Weights of a small transformer language model.
Size: 11 layers, width 576, 9 heads of 64 (1 for keys and values), MLP 2304 SwiGLU.
MLP neurons of a small language model. Each row is named by its layer, matrix (down: output weights) and neuron, and shows model dimensions 32-127. Each number is 128 + 32 x the weight over its row's rms, rounded and kept within 0 to 255. A neuron's up and down rows have the sign that makes its largest values positive.
After each neuron's rows, "fires before" lists the tokens most often just after its 100 highest values on Wikipedia text that the model never trained on.

L8.down174 [135 128 119 105 127 131  98 150 122 165 141 101 150 174 132 180 160 108 128 137 173  94 109 194  92 144 175 160  79 131 107 147 146 101 127 144 114 164 128 102 108 102 128 137  96 120 180 148  29 135 134 126 115 167  91 131 133 218 123  92 146  89 128 164 106  96 142  93 149 127 154  89 126 143 127 121 178 146 118 107  94 118 160 177 148 139 120 116 110 125 155 146  81 158 143 130]
fires before: " |", "–"

L8.down1238 [126  96 104 160 139 126 204 173 143 132 100 171 165 153 191 137 188 116 104 121 149 101 138 153 126 105  70 165 112 143 109 120  56 131 165 116 149 165  83  84 112 157 199 163 121 127 161 107 124 124 106 128 131 131 109 130 140 123  59 128 109  85 149 100  28 130  96 154 120 136 121 117 130  69 160 158 172 138  90 164 105 161 150  99 108  97  89 112 107  95 117 147 113 132 165 145]
fires before: " |", " ", "|", ",", ";"

L8.down2125 [116 172 149 168 138 108 164 103  85 137 134 166 112 135 151 102 116 177 115 110 154 100  69  74 165 129 102 135 141  76 139 145  87  34  87 113 138 135 171 176  86  96  92 147 133 134 158 171 103 204 129 121 188  97 153 151 109  72 110 123  82 165 142 181 173  89 206 106 100 139 139  68 123 122 146  77 155 173 162 133  89 168 124 153 189 150 114 143 177  96 156 156 100 129 122 172]
fires before: " a", " in", "\n", ",", "==\n", " from"

L8.down1536 [131 179 141 146 182  54 110 125 116 134  72 132 108 112 137 163 154 137 165 138 153  67  89 103 135  99 117 135 121  93  83  75 163 167  96 170  92  87 196 124  81 166 160 152 139 132 135 103 137 142 166  96 121 157 170 102 132 117 144 155  62 137 107  51 122 149 146 181 197 204 162  84 146 188 123 154 145 116 137 130 107 113 158 156 118 103 112 128 141 148 105 110 154 131 169 103]
fires before: " |", "%", " L", " "

L8.down1187 [ 79  71 172 115 119 198 140 194  96 159  63 144 143  60 104 150  98  70 169 136 123  78 128 151 154 151 132 116 231 107 136 117 172  38 136 130  93  88 180 103 138 107 123 111 139 117  91 119 185 140 130 127 154 124 117 141 172 131 155 143 134 127  96 141  96  97 115 109 163 101 103 150  86 126 130 104 115 155 163 131 115 132 133 150  83 144 140 120 111 142 102 134 126 164 132 151]
fires before: "\"", ";", " (", " =\n\n", " |\n", ","

L8.down578 [ 64 149  23 128 125 116 157  84 140 138 135 133 103 112  97 114  73 133 145 128 151 166  94  74 132 112  46 154 125  90 153 157  79  96  97  92  98  68 130 168 154 112 117 156 121 143 119 141 144 113 107 125 123 135  63 193 142 127 117 111 200  85  92 160  66 147 140 109 147 137 119 150 112 146 150 126 100 141 133 140 122  74 164 173 140  92 134 127  73 161 109  95 124 153 199 122]
fires before: "|"

L8.down38 [ 57  97 122  76 107 116  57 137 114  93 108  96 110 105 112 119  98 151 145  73 206 103 100 142 142  86 104 124 171  79  85 125  91 154 155 126 130 175 159 151 122 118 249 116 137  99 121 164 106  97 140 142 117 134 114  62 125  51 120 134  92 195 200 152 135 107 125 174  91 128 168 125 176 114 116 110 113 109   0 134  96 124 101 118  54  88 140 120  91  83 174  92 161 199 106 153]
fires before: " |", " (", ",", " |\n"

L8.down1622 [131 137 156 130 108  59 128 124 148  77  62 141  97 127  76 121 150 135 158  82 116  50 156 166 108 114 101 112 174  87 168 130 150 111  97 101 155 142 126 157 115  93 148 103 136 155 155  82  82 193 102 163 170 113 147 134 116 117  89 104  66 161 116 122 129 124 130  98 203 110  91 185 137 171 121 101 135 120 139 174 116 158  83  94 122 131 128  73 176 139 192  98 127 137  62 164]
fires before: ",", " |", " (", " as", "\n"

L8.down2039 [111 128  60 127 102 178 126 127 114 129 150 100 181 158  78  75 129 131 117 169  86 191  81 124  43 125  95 158  91 166 150 110 127 158 169  82 128 114 113 142  92 134 139 138  71 146 119  95 142 145  81 101 139 158  84 128 148 127  77 196  60 132  84  75 124 145 123 158 138 102 157 237  26  72 137 118  86  83 135 102 116 147 139 159 164 111 156 108 170 125 110 115 150 136  81 132]
fires before: ")", " ", " (", " |"

L2.down1656 [ 95 109 132 133  98 131 107 132  72 110 105  91 109 144 117 144 101   0 110  97 117 160 129 149 148  93 139  84  94  88 171 157 133 170 112 130 157 155 123 147  73 110  46 109 149 140 149 131 128 111 219 159 105 147 149  99 118 128 101 103 126 134 159 151 114 128 103  41 121  98 167 158 181 145 145 100 134  83  78 120 118 203 142  91 115 126 126 103 138 107 128 139  99 160 123  89]
fires before: " ", " |", "|", "4"

L8.down602 [129 107 112 164 137  68  77 148 134 137 104 116  89  96 138 141 115  55 153 127 102 128 133 176 115 126 179 114 163 111 119 124  97 135  88 163 146  78 106 172 119  96 113 113 146 117 118 127 142 173 107 105 150  79 104 134 130 132 118 124 123  88 118 191 131 125 157 156 115  98 138  97 154 113 152 136 175 141 117 151 152 130 134 126 113 147 117 108 130 149 114 137 122 124 127 108]
fires before: " ", " +", " seat"

L8.down2254 [ 77 166 162 116 183 103 115 122  65 156 151  42 125  81 113 142 154 137 150 131 131 108 117  58 108 122 143 114 108  90 186 133 145 174 116 144 151 125 137  92 118 182 118 144 138 143  92 109 151 125 173 122  99 149 124 117 137 151 115 164  94 168 114 117 172 162 157 144 163  89 121 103 167 182 175  88 167 152 158 165 152 185 197 120 120 157 153 125 141  90 210 176 127 141 137 107]
fires before: " |", " |\n", ".", "\n", "\""

L8.down862 [152  90 129 151 170 118  91 122  85 145 158 159  97  77 130 150 119 186 177 176 162 113 125 175  79 149 136 175 144 177 144 118 158 111 120 140 120 105  80 127  94 174  76 168 122 106 211 168 172  78 139 173  20 119  71 194 149  83 110 121 115 127 149 178 117 145 156 139 133 119 197 128 133 170  68 132 133 129 124 150 191 179 165 146 176 169  59  99 149 116  54 116 197 183 124 149]
fires before: ",", " he", " to", " the", "–"

L2.down1737 [232 114  78 101  82 140 104 101 190 167 104 193 110  85 144 148  94 131 135 100 118 161 112 150 156 144 184 132 104  98  94 128  79 121  92 101  64 178 159 145 171 118  97 127  94 123 140 101 145 136 171  77  89 101 127 130 163 140 175 108 144 132 119 106 122  92 118 102  25 179  58 142 164  97 152 129 140 100 143 114 151 157 147 139 137 150 146 142 131  97  94 152 181 153 143 137]
fires before: " ", " March", " November", " January", " Is"

L8.down1316 [125 126  63 148 153  96 129 116 107 118 150 148 158 154  66 126 115 112  97 124 143 142 117 131 172  91 133 183 157 172 124 147 134 132 199 169  71 108 138 109 147 116  86 149  67 143 154 126 143 151 151 190 125 126 109  85 135 107 117 145 192 139 142 113 193 114 120  95 175 117 137 146 112 121 141 181 162 114 126 146 101 143  81 153 143  72 102 118 120 135  67 126 145 117  63 121]
fires before: "0", "5", "4", "th", "6", "3"

L2.down26 [192 123  84  96 116 109 182 106 101 165  87  79 145 102 100  98 139 170 183 122  55 156 101 149  67 143  74  98 160  98 122 129 116 121 113 132 124  76 145  96 151  97 152 123 144 112 118 117 132 144 185 141 133 108 113 151 155 117 151  97 176 110 114 153  71 123 152 146  90  81 164 150 127 155 107 127 108 115 161 138 110 103 175 105 100 132 102 127 130 128 154 129  97 123 119 183]
fires before: " |", ":", ",", " season"

L2.down2173 [106 110  99  76 131 159 111 120 134 124  88  95 156  69 123 165 169 160 214 148 146 119 136 116 107 126 107 160 143  51 129 105 209 136 118 110 136  69 141 124 132 117 169 136 109 137  93 152  72  99  55 140 189 141 168 154 132 121 176 100 180 183 160 138  89  82 119  78 204  89 121  57 106 124 116 100 115 132 163 109 153 150 102 171 111 161 108 131 103 101 149 140 103 111 113 127]
fires before: " ", "-"

L8.down988 [ 66 174  49  75 115 140 106 137 121 125 170  99 173 204  97 174 154 147 101 141 117  68  92 124  75 119 126 106 135  76 164 168 106 142 144 150 163 166 162  74  97 172 136 113  74 125 124 154  99 178 144 124 112 152 139  30 121 171 116 160 104 142 118  66 131  97 152  94 142  56 147 167 108 148 141  80 161 144  28  42 149 126 107 141 105 106 201 200 115 118 101 128  92 143 151 143]
fires before: " |", "."

L8.down1748 [144 133 134 121  77 142 163 150 122 178 125 149 101 132 148  76 157 135 173 180 173 107  92 103 141 124 116 135 194 105 138 128  98 111 129 168 108  87 162 159 183 163 105 185  75 114  99 135 175 127 142  91 112 139  87 160 175 122 167 109 157 112  68 127 104  98 191 109 156 102 158 106 148 127  85 141 133  90 114 142 116 105 147 120 144 120  75 192 154 115 108 113 167 109 133 102]
fires before: "|", " |", " |\n"

L2.down2036 [107  73 134 115 158 160 100  91 124 120 117 138 155 222 191 112 140 189 124  96 112 123 128 158 145  94 137 171 156 133 138  87 129 101 123 100 132 137 124 147 112 108 187 110 165 118  87 132 160  82 121 141 112 127  80 109 154 103 129 136 129 204 140  92 110 149 139 187  89 196  91 106 129 145  90 146 118 148 193 110 140 136 154  94 132  57 115 130  85 177 126 147 165 139  48  82]
fires before: "|", "-"

L8.down1782 [107 139 173 130  90 126 139  98 121 144 104  97 121 142 114 176 133  81 160 118 184 122 135 131  88 117 126  80  62 115 106 101 140  97  94 127 138  84  57 129 154 139 121 142 144 130 100 134 135 114  91 161 148 116 158 157 135 136  69 152 173 145 134 169 126 167 162 147 131 138 120 121 130 111 109 112 122 115 113 125 159  87 130 142 138 117 160 171 123 122 153 122 174 221 175 113]
fires before: " |", ";", " ", " (", ")", " |\n"

L8.down1634 [119 120 104 149 130 176  62 132 124  90  89 117 123 134 156 117  76  91 115  96  76 135 133 122  96 130 149 136 115 112 113 155 121 155 139 107  89  61  73 130 137 146  68 201 121 136 138 145 120 224 120 208 158 133  96  93 154 158  91 138 155 178 134 157 146 150 116 127 118 172 134  90 137 163  98 122 125 128  73  82  77 122 139  93 111 119 107 113 137 154 117 143  94 134  92 113]
fires before: "-", "0", "978", "1", " "

L2.down578 [106 124 104 116 179 169  76 110  63  79 127 115 120 139 134 174  85  33 112 111  94 128 143  86 146 142  94 131 179 150  93 107 198 123  90 122 145 115 115 158 165 127  70 134 108 179 100 125 101 135 137 140 122 165 107 136 103 133 185 168 105 103 111 134 154 102 151 139 110 154 128 204 126 159  95 126 169  76 143 104 124 100 106  58 136 148 127 123 180 113 144 125  40 158 125 147]
fires before: "|", "|---|---|---|---|---|---|\n", " Party", "|---|---|---|---|---|\n", " "

L2.down921 [170 184  80 130 143 150  84 140 167 153  63  87 151 157 104 152  87 139 136 131 170 141 110  92 172 123  98 153 179 136 111 130 145 160 142  89 145 151 141 162  59  63 147 107 155 148 107 121 121 100 172  95 154 182 172 111 115 148 132 192 107 127 149 112 153 130 154 107 110 154 125 164  85 161  84 162 138 163 100 136 206 102  99 169  63 117 102 142 127 100 130 116 189 153 131 171]
fires before: " |", "°E", "°N", "°W", "\n", " "

L8.down877 [168 131 173 113 141  46  86 130 152 105  96 135 110 144 115 130 157 154  92 158  77 171  94 139 137 116 159 125 114  73 135 170 161 143 158 135 122  95 107 102 130 154 188 109  56 130 182 120  73 153 141 128 112 147 128  81 160  96  91  95 130  95 102 149 142 121 152 192 148 144 137  73 145  89  88 140 115 139 165 124 115 150 191 176 114 169 133 143 111 135  77 118 194 100  98 122]
fires before: "%", "0", ".", " ", "1"

L8.down1728 [ 95 148  72 177 122 174 132 122 177 150 180 129 110 110 143 148 149 120 216 143 175 134  99 139 145 134 125 121  82 156 204 174  75 155 143  55 157 180  77 167 189 116  84 142  99 123 164 166 122 119 127  93 148 173 141 144 172  92 143 120 158 114  99 119 159 104  98 167  76 115 172 144 136 130 159 150 175 128 155 101 139 112 122 153 165 154 131 127 153 151 117  84 170 116 142  82]
fires before: " ", " the", " June"

L2.down354 [ 93 103 132 107 136 179 129 110 135  91 103 112 151 133 114 176 152  12 115 161 155 188 109 137 112 104  73 111 126 109 128 145 147 136  93 108 131 132 152 146  95 194 137 142 147 104 175 131 155 188 167 106 122 149 155 171 132 123  88 180 135  70 126 158  94 136 125 140  92  45 100 155 119 146 143 127 150 112 189 100 120  67  98 138 130 150 112 126 125 126 183 108  92 156 144 167]
fires before: " |", ":", " of", "\n", " from"

L8.down1399 [138 142  85 120 112 114 118 100 191 104  88 126  79 121 137 201  95 152 163 134 104 193 158 147  59 110 131 134  87  98 121 144 122 125 138 125 124 129 112 121 182 163 100 152 120 132  82 149  67 131 159 106 172 108 139 161 152 107 100 147 135  86 119 112 123  74  97  92 120 111 127 113 137 140  91 138 109 137 122 147 160 104 131 200 139 100  96 168 111  89  67  97 139  83 145 110]
fires before: " ", " |\n", " movie"

L8.down202 [128 112 116 131  99  97 125 113 127 134  75 155 121  38 139 133 160  95 139 142 163 125 102 189  46 107 136 151 107 127 133 168 153  59 107 145 142  81 153 146 107 140  68  85 114 167 147 118 115  81 126  98 128 138 109 159  65  85 114 119 142  96 123 139 152 132 101 152 116 126 126 168 143 129 160 112 172 133 118  84 100 129  60 120 145 122 132 169 132  83 115 146 137 167 149 112]
fires before: " ", " L", " W", " |", ":", " T"

L8.down443 [ 94  71 132 149  90 153 122 159 146 171  92 142 117 156  99 159 119 140 145 135 161 164 135 190 172  55  86 128 139 111 128 179 119 144 131 126  64 127 116 141 121 131 174  75 149 123 141 122 111  89 133 118 160  82 150 118 144  72  96 152 149 121 142 154 144  84 148  93 145 165  65 101 139 141 101  71 129 115 125  92 102 132 114  77  76  15  97 139 163 152 111 134 161 149 109 134]
fires before: " |", " (", " |\n", ",", "\n"

L2.down1584 [ 53 137 109  89 108  95 116  99 199 142 141 151 141 106  96 122 141 141 122 137 114  59 111 132 144  76 155 102 147 156 115  69  64  91 145 152 198 104 141 148  65 144 139 108 117 125  59 118 105 147 102 176 163 137 120  83 115  89 171 185 133  95 122  81 178 116 198 120 126 205 142 117 119 126 178 114 174 125 129 102 136  88 144 117 143 105 118 110 143 160 151 117 120 117 115 156]
fires before: ",", ".", ")\n", " ft", "),"

L8.down87 [ 60 135 135 123 127 102 151 103 158 149  86 189  86 193 183  82 159  35 144 105 150 126 143 125 131 117 121  91 107 140 157 145  94 125 163 145 125 125  87 124 172 153   0 171  14 119 189 124  81 194 154 159 164 148 141 135 107 136 183 166 131 133 152  97  76 134 120 157 140 171 121 132 103 123 136 161 170 125 156  31 132 129  68 142 132 140  92 108 131 214 185 107 185  75 132 166]
fires before: " +", " ", " −", "0", "50"

L8.down2164 [134 114  91  90 146 129 166 141 118  59 133 159 110 151 119  87  83 185 175 122 131 120 153 131 133 126 159 143 104 105 102 116 141 120 150 129 161 107 154 148 142 101 197  64 160 125 123 120 154 137 150 145 114 143 170 115 137 107 133 110 141  99 117 134  95 153 124  33 142 107  47 123 196 152  75 166 169 133 110 111  75 132 130 105  89 114 143 181 165 112  93  99 136 126  58 115]
fires before: ".", ",", ".\n\n", " in", " to", " of"

L8.down8 [114 207  94 154 156 164  40  71 176  52 113 164 127 183 163  99 166  71 152 138 123  98 135 141  81  80 151 138 135 130  81 152 111 126 125 140 138 117 111  55 144  91  40 138 137 172 121 149  81 157 128 133 161 168 159 124 112 131 131 129 123 152 197 181 131  62 139 121 112 166  91 142 134 147 194  79 155 132 204 120 110 195 171 135  98 129 139 134 186 139 125 168 104 127  98 118]
fires before: "1", "2", "5", "3", "0"

L8.down349 [127 165 119 137 116 138 116 133 130 136  62 127 161 121  85 183  80 148  46  91 103 142 105 128 140 157 104  86  90 142 132 123 156 142 114 111  94 122 108 107 143 132  61 141 106 128 149  86 127 109 135 169  87 198 145 106  74 230 134 109 127 117 107 166 202 187 127 150 167 113 170 120 165  80 108 128 167  91 105 161 134  81 158 122 101  97  52 145 143 123 108  56 160  95 126 101]
fires before: " |", ";", " ", "\n"

L8.down1971 [162 127 162 118 135 117  72 171  92 125 106 123 165 182 105 164  85 106 131 153  90 132  68 147  94  91 113 148  91 135 183 146 117 116 170 109 119 146 114 121 163 124 129 167 108 167 149 156 124 103 103 141 101 122 137  84 196  88  75  92  92 207  99 141 182 138 173 102 169 128  73  99  63 107 199 142 113 168 120 125 113  42 163 156 123 145 144 119  92  98 163  99 126 167 203  97]
fires before: " |", "–", "1", ":", " ", "199"

L8.down1817 [121 149  97 125 193 184 128 154 135 152 122 105 128 109 161  70 179 148 125 140 112 135 161  82 146 130 136 101 102 114 131 174  69 105 117 120 141 180 109 127 116 156 159 134 144 113 150 105 127 133 111 128 143  80 147 158  92 130 170 180 113  60 189  78 112 148  94 145 128 125 113 102 150 126 156  98 145 126 137  71 115  78 165 139 163 109 132 131 123 126 135 156 158  67  85 132]
fires before: " ", " |", "\n\n", "\n"

L8.down552 [134 119 132 109 150 101 113 182  60 160 170 174 113  73 151  44 119 124 147 198 105 161 169 125 151 209 171 100 180 113 119 114 119 128 114 107 186 153 137 162  88 124  47 166 142 135 147 135 130 171 154  98 146 143 162 198  74  94 178 160 146 137 118 131 113 133 102  86 126 162  91 154 108 103  98 115 117 108 157 110 110 132 217 137 165 184 115  89 201 185  87 123  80 168 105 150]
fires before: ";", ");", ",", "–"

L8.down2220 [134  69  79 159 125 165 206 158 112 154 189 148  88 163 135 149 138 181 110  93  65 129  68 142 153 111 107 141 105 127 153  87 117 163 147 144 135 140 157 137 175  95  18  90 132 138 117 114 129  92 187 151  98 232 184 200 140 125 142 119 171  81 177 118 149 150 138 138  92 144 190  63 154 112 159  83 158 106  99 124 108 120 150 127  82 141 135 102 110 124 149 105 102 133 134 129]
fires before: " |", ";", ":", " Zealand", " Year"

L2.down1929 [129 114  81 132 135 155 118  94 198 145 121 158  39 129 122 134 225  62 113  85 127 168 151 152 126 128 141 127 151 102  94 115  88 164 124  99 133  71 139  83 136 177  93 158  72 100 132 170 130 208  82 119 113 119 139  95 149 130 122 117 129 126 108 124 139 170 190 129 138 185 151 102 157 144 105 132 174 119 109  92 137 114 184 167 100 124 105 192 152 115 140 194 193 157  81 167]
fires before: " |", " •", " |\n"

L2.down240 [117 125 133 158 119  86 103 145  90 141  68  80 121 104  87 175 101 113 175 129 119 147 109 143  59 145  80 116 122 138  73 136 141 121 157 135  98 165 138 161 127 156 135 143 102  87 127  87  93 116 126 137 158 141 101 156 147 157 155  97 126 154 154 165 161  78  87  94 104 146 109 113  67 186 139 104 162 162 173 132 129 103 110 150 155 130 153 133 121  83 133 147 163  87 197 213]
fires before: " |", " |\n", "\n", ".", "′"

L8.down120 [121 169  89 118 147 151 117  69 131 116 136 150 132 164 122 111 133 130 188 129  96  96 143 209 120 161 113 129 133 140 150 115 125 136 134 126 115 140  91 142 192  99 108 114 182  74 161 120 141 165 133 156 113 144 105  96 125 120 135 131 129 141 170 159 151 123 155 108 111  65  86 147 164 129 126 133 164 133 113  72  88 133 130 191 168 142 106 112 111 107 128 146 121 153 162  87]
fires before: " "

L2.down283 [173 114 133 106 155 132 128 127 147 150 110 131  57 165 116 117 112 181 171 182 161  87  35 150 122 128 143 127  96 183 102  61 111 141 185 115 115 111 144 183  86 212 133 117 182 182 157 163 131  89 150 141 156  91 113 112 145 171  98 125 124 117  91 131 127 129 134 141 100 121 134 172 158 137 143 145  96  97 117 144 121 210 152  87 115 167 133 124 110 120 203 200 166 157 148 189]
fires before: " to", " by", " in", " the"

L8.down67 [103 176 148  81 170 121 151 193 143 197 103 113  97 149 149 135 114 176 137 104  85 102 133 147 101 117 202 156  96 116 158  83  87 103 150 125 116 151 129 147 209 121  82 158 120 130  43  99  43 162 127 171 117 126 170 149 166 156 118 170 174 150  50 161 143 140 144  98 117 102 103 108  55 138 122 115 133 154 133 125 119 140 128 166 148 116 122 116 174  72 132 122 124 137 102 156]
fires before: " of", " in", " was", " on", " at", " "

L8.down1761 [ 98 134  64 134 182 125 179  74 121 101 148 135  65 194 130 220 106  96 144 104 137 136  81 146 136 178 104 172 105  87  85 122  98  96 135 102 127  67 108 155 158  53 140 120  96 163 120 133 130 201 152 144 167  97 144 128 119 104 126 128 118 118 118  63 131  71 101  66 182  67 143  88 145 136 129 153 165 114 175 142 138 127 128 115 143  72 143 105 121 122  56 160 234 122 129  99]
fires before: " |", " |\n", ";"

L8.down613 [127 178  93 100 177 157 100  78 130 131 109 121 168 203 147  83 132 170 134 123 125 111 169  70 102  82  62 178 130  96 137 176 114 170 149 130 164 125  64 121 117 157  59 113 103 165 145  98 116 157 139 142 144 149 135  45 135  94 132 133 120 161 114 102  63  79 126  85 144  81  93 155 124 163 184 131  77 114  86 115 111 118 115 145 151 148 113 137 128 119 130 158  99  87  91  93]
fires before: " of", " and", " is", ".", "'s"

L8.down128 [ 84 195 104 161 126 139 141  84 198 110 168  95 108 126 123 105 143  77  69 119 207 143  91 163 137 125 146 155 135  79 151 110 137 124 112 166 142 133 103 103 195 138 110 121 128 152 134 113 179 113  97 162  51 120 120 185 109 101 150 153 154 162 111 165 176  95 140 115 211  93 151 120 125 130 203 179 146 177 152 138 118 113 116  82 128  96 130 143 113 179  96 131  91 113  79 172]
fires before: "50", "3", "ese", "25", "5"

L8.down2247 [ 78  53 128 134 127 153 113 129 157 110  98 161 104  83 102 157 167 189 151 134 159 110 113 175 103 141 133 122 100 119  91 112 119  92 165 117  95  88  95 113 139 101 103 122 156  96 132 141 118 135 122 115 144 136 112 135 114 127 139 104 114 124  96 206 114 166  73  80 106 150 127 149  82 108 180 126 138 125 116 129 138 166  85 141 124 134 112 143 138 198 109 124 114 173 127 144]
fires before: " in", " by", " to", ".", " on", " for"

L2.down744 [ 63 120 129  64 146  82 155 124 112 119  55 123 117 112 124 161 106  65 157 112 181 108 136 121 111 151  84 115  91 110 132 188 143 152 107 118 150 125 106 170 128  97  78 133  94 142 128 105 132 134 156 147 143 170 123 139 116 141 186  95  84 171 174 150 112 113 169  86 110 118 133  65 140 118 125 123 163 110 103 192 122  93 110 103  62 113 132 120 118  85 109 101  79 157  78 130]
fires before: " ", "0", " Candidate", " L", "|", " |\n"

L8.down255 [152 112 152 130  97 152 218 140 124 145 123 117  67 176 118 144 166 166 150 184 165  80 127 141 112 130  98 184 142  81 174 124 189  64 123 122 139  81 164  91 129 189  88 135 147  90 204  86 146 110 162 203 135  88  82  86  89 126 161 138 114 117 118  82 141 101 122 175 131 101 163 134 106 111  69 158 167  83  99  99  75 120 131 179 138  98  91 147 122 107 171 113 108 142 180 143]
fires before: "|", "-"

L8.down816 [ 55 148 153 112 163 133 126 117 136 143 143  79 145 112 137 162 203  64  89  52 102  88 140 122 108  98 124 179  43 160 155 238 154 153 114 140 122  93 159 125 146 156 119 178  96 163 128 157  63 104 112 149 140  84 122 160 152 118 151 138 112 182 124 135 125 157 141 150 150 115  98 115 177 143 186 123 143  80 121 144 102 109  71 145 105 108  95 154  94 128 120 172 163 161 159 130]
fires before: " |", " ", ".", " .", " m"

L2.down51 [131 102 118 143 111 145 121 122 120 156 127  88  96  97 106 184 146 182 138  95 110 196 134 127 149 127 129 117 149 158 129 122 158 142 176 150  77 108 154 153  82 186 133 141 124 189 165 158 137 116 141 149  86 101 126 152 107 134 132  82 103 147 135 106  73  90 118 126 111 136 126 120 141 185  93 114 122 163 144  63 112 173 166  89 131 118 127 143 121  79  95 146 148 117 140 107]
fires before: "|", " |", " ", "-"

L8.down579 [147 180 129 137 100 131 144 144 121 153 114 138 134 129 104 107  77 125 124 106 145  77 130 169 130 115 167 104 168  98 155 121 138 133 150 129 239 140 100 156  66 124 141  89 105 146 105 118 153 126 159 135 169 103 102 152 182 128 161  74 135  97 145 147 130 129 165 119 173 136 116 105 255 173 103 143 175 113 200 136 130 150 101 136  96 128  87 155  73 120 115  95 150 160  88 172]
fires before: " ", " of"

L8.down1058 [ 89 141 155  74  98 108 128 113 150 157 147  94  74 138 154 145  69 127 108 131 143 133 117 144 102 162 156 105 163 148 129 203 138  96 124 130 148 135 167 125 152 168   0  54 123 111 104 155  94  70 164 117 120 173 161 126 113 120 148 122 149 141 104 113 141 124 129  86 128 102 176  89 129 164 134 148 118 105 195 111 127 202 131 104 119 104  71 163 133 113 115 126  90 114 108 169]
fires before: "4", "3", "5", " |"

L2.down2288 [ 96 113 153 108 107 100  85 155 109 135 103 161 111 102 119 111 190 149 140 165 172 128  87 213 125  26  74 146 120  71 104 172 137 121 106 120 147 117 185  81 113 137 138 132 136 107 124 168 117  53 202 123 106 136 146 147 150 127 147 164 154  95 185 184 147 141 137 141 168 110 101 121  70 151 100  89 105 156 195 103 142 125 119 148 137  95 161 121 145 156 156 145 135  83 168 120]
fires before: " |", ":", " by", "\n"

L2.down1081 [110 119 119  80 125  98 153 110 157 115 124 171 122 125 118 192 109 135 157 165 211 107  96 126 121 106  71 171 115  83  90  97 129  78 114 132 139 118 155 162 115 131 218 118  89 150 134  88  88 111  59  87 152 100 115 161  99 129 122 114 180 158 105 173 117 169 167  78 154 164 103  80 134 150 132 123  79 153 156  98  98 158  27  90 125 141 169 160 132 143 181 110  27 203 213 130]
fires before: " ", " to"

L2.down1302 [170  93 137 125 144 150  75 132 123 152 140 152 156 115  15 202  63  44 113 138 203 120  70 125  76 182  75 113 107 176 171 146 132  90 166 153 184 144 150 153 153 132 123  95 105 130 100 108  58 199 136 104 156 114 115 120 119 134 127 233  99 127 137 138 166 106 113 139 139 136 137 109 130  77 143 116  93 118 105 111  63 129 146 175 136 160 129 124 150 119 131 104 109 167 133  99]
fires before: " |", "%", " ", ";"

L2.down1453 [119 133 116 129  77 114 129 149 130 159 139 177  61 104 104 110 127   8 190  74 164 124  94  93 176 153  75 124  99 154 132  97  75 134  27 161 154 140 118 184 137 117 101 169 137 124 132  61  79  91 101 107  94 169 147  88 188 130 121 166  90 121  82 212 104 103  72 155  80 105  97 141 142 122  86 105 165 157 137  83 131 144 187 147 123 146 124  85 111 150 147 108 185 165 155  84]
fires before: " ", " +", " March", " January"

L2.down1287 [ 87  80  78 104  96 115 132 108 129 116  78 148 103 132  82 162 175 130 139 128 111 118 154  92  83 134 124 183 131 116 125  93 143  93 130 101  98 102 149 154 171 181 142 187 115 169 169  91 111 143  91 115 136 121 164 136 201 121 105 108 135 164 146 123 121 158 153 184  93 150 144 112 170 136 129 126 114 167 160  85 103 132 130  96 147 103  89 128 175 143 169 102 110  83 108  90]
fires before: "-", "|"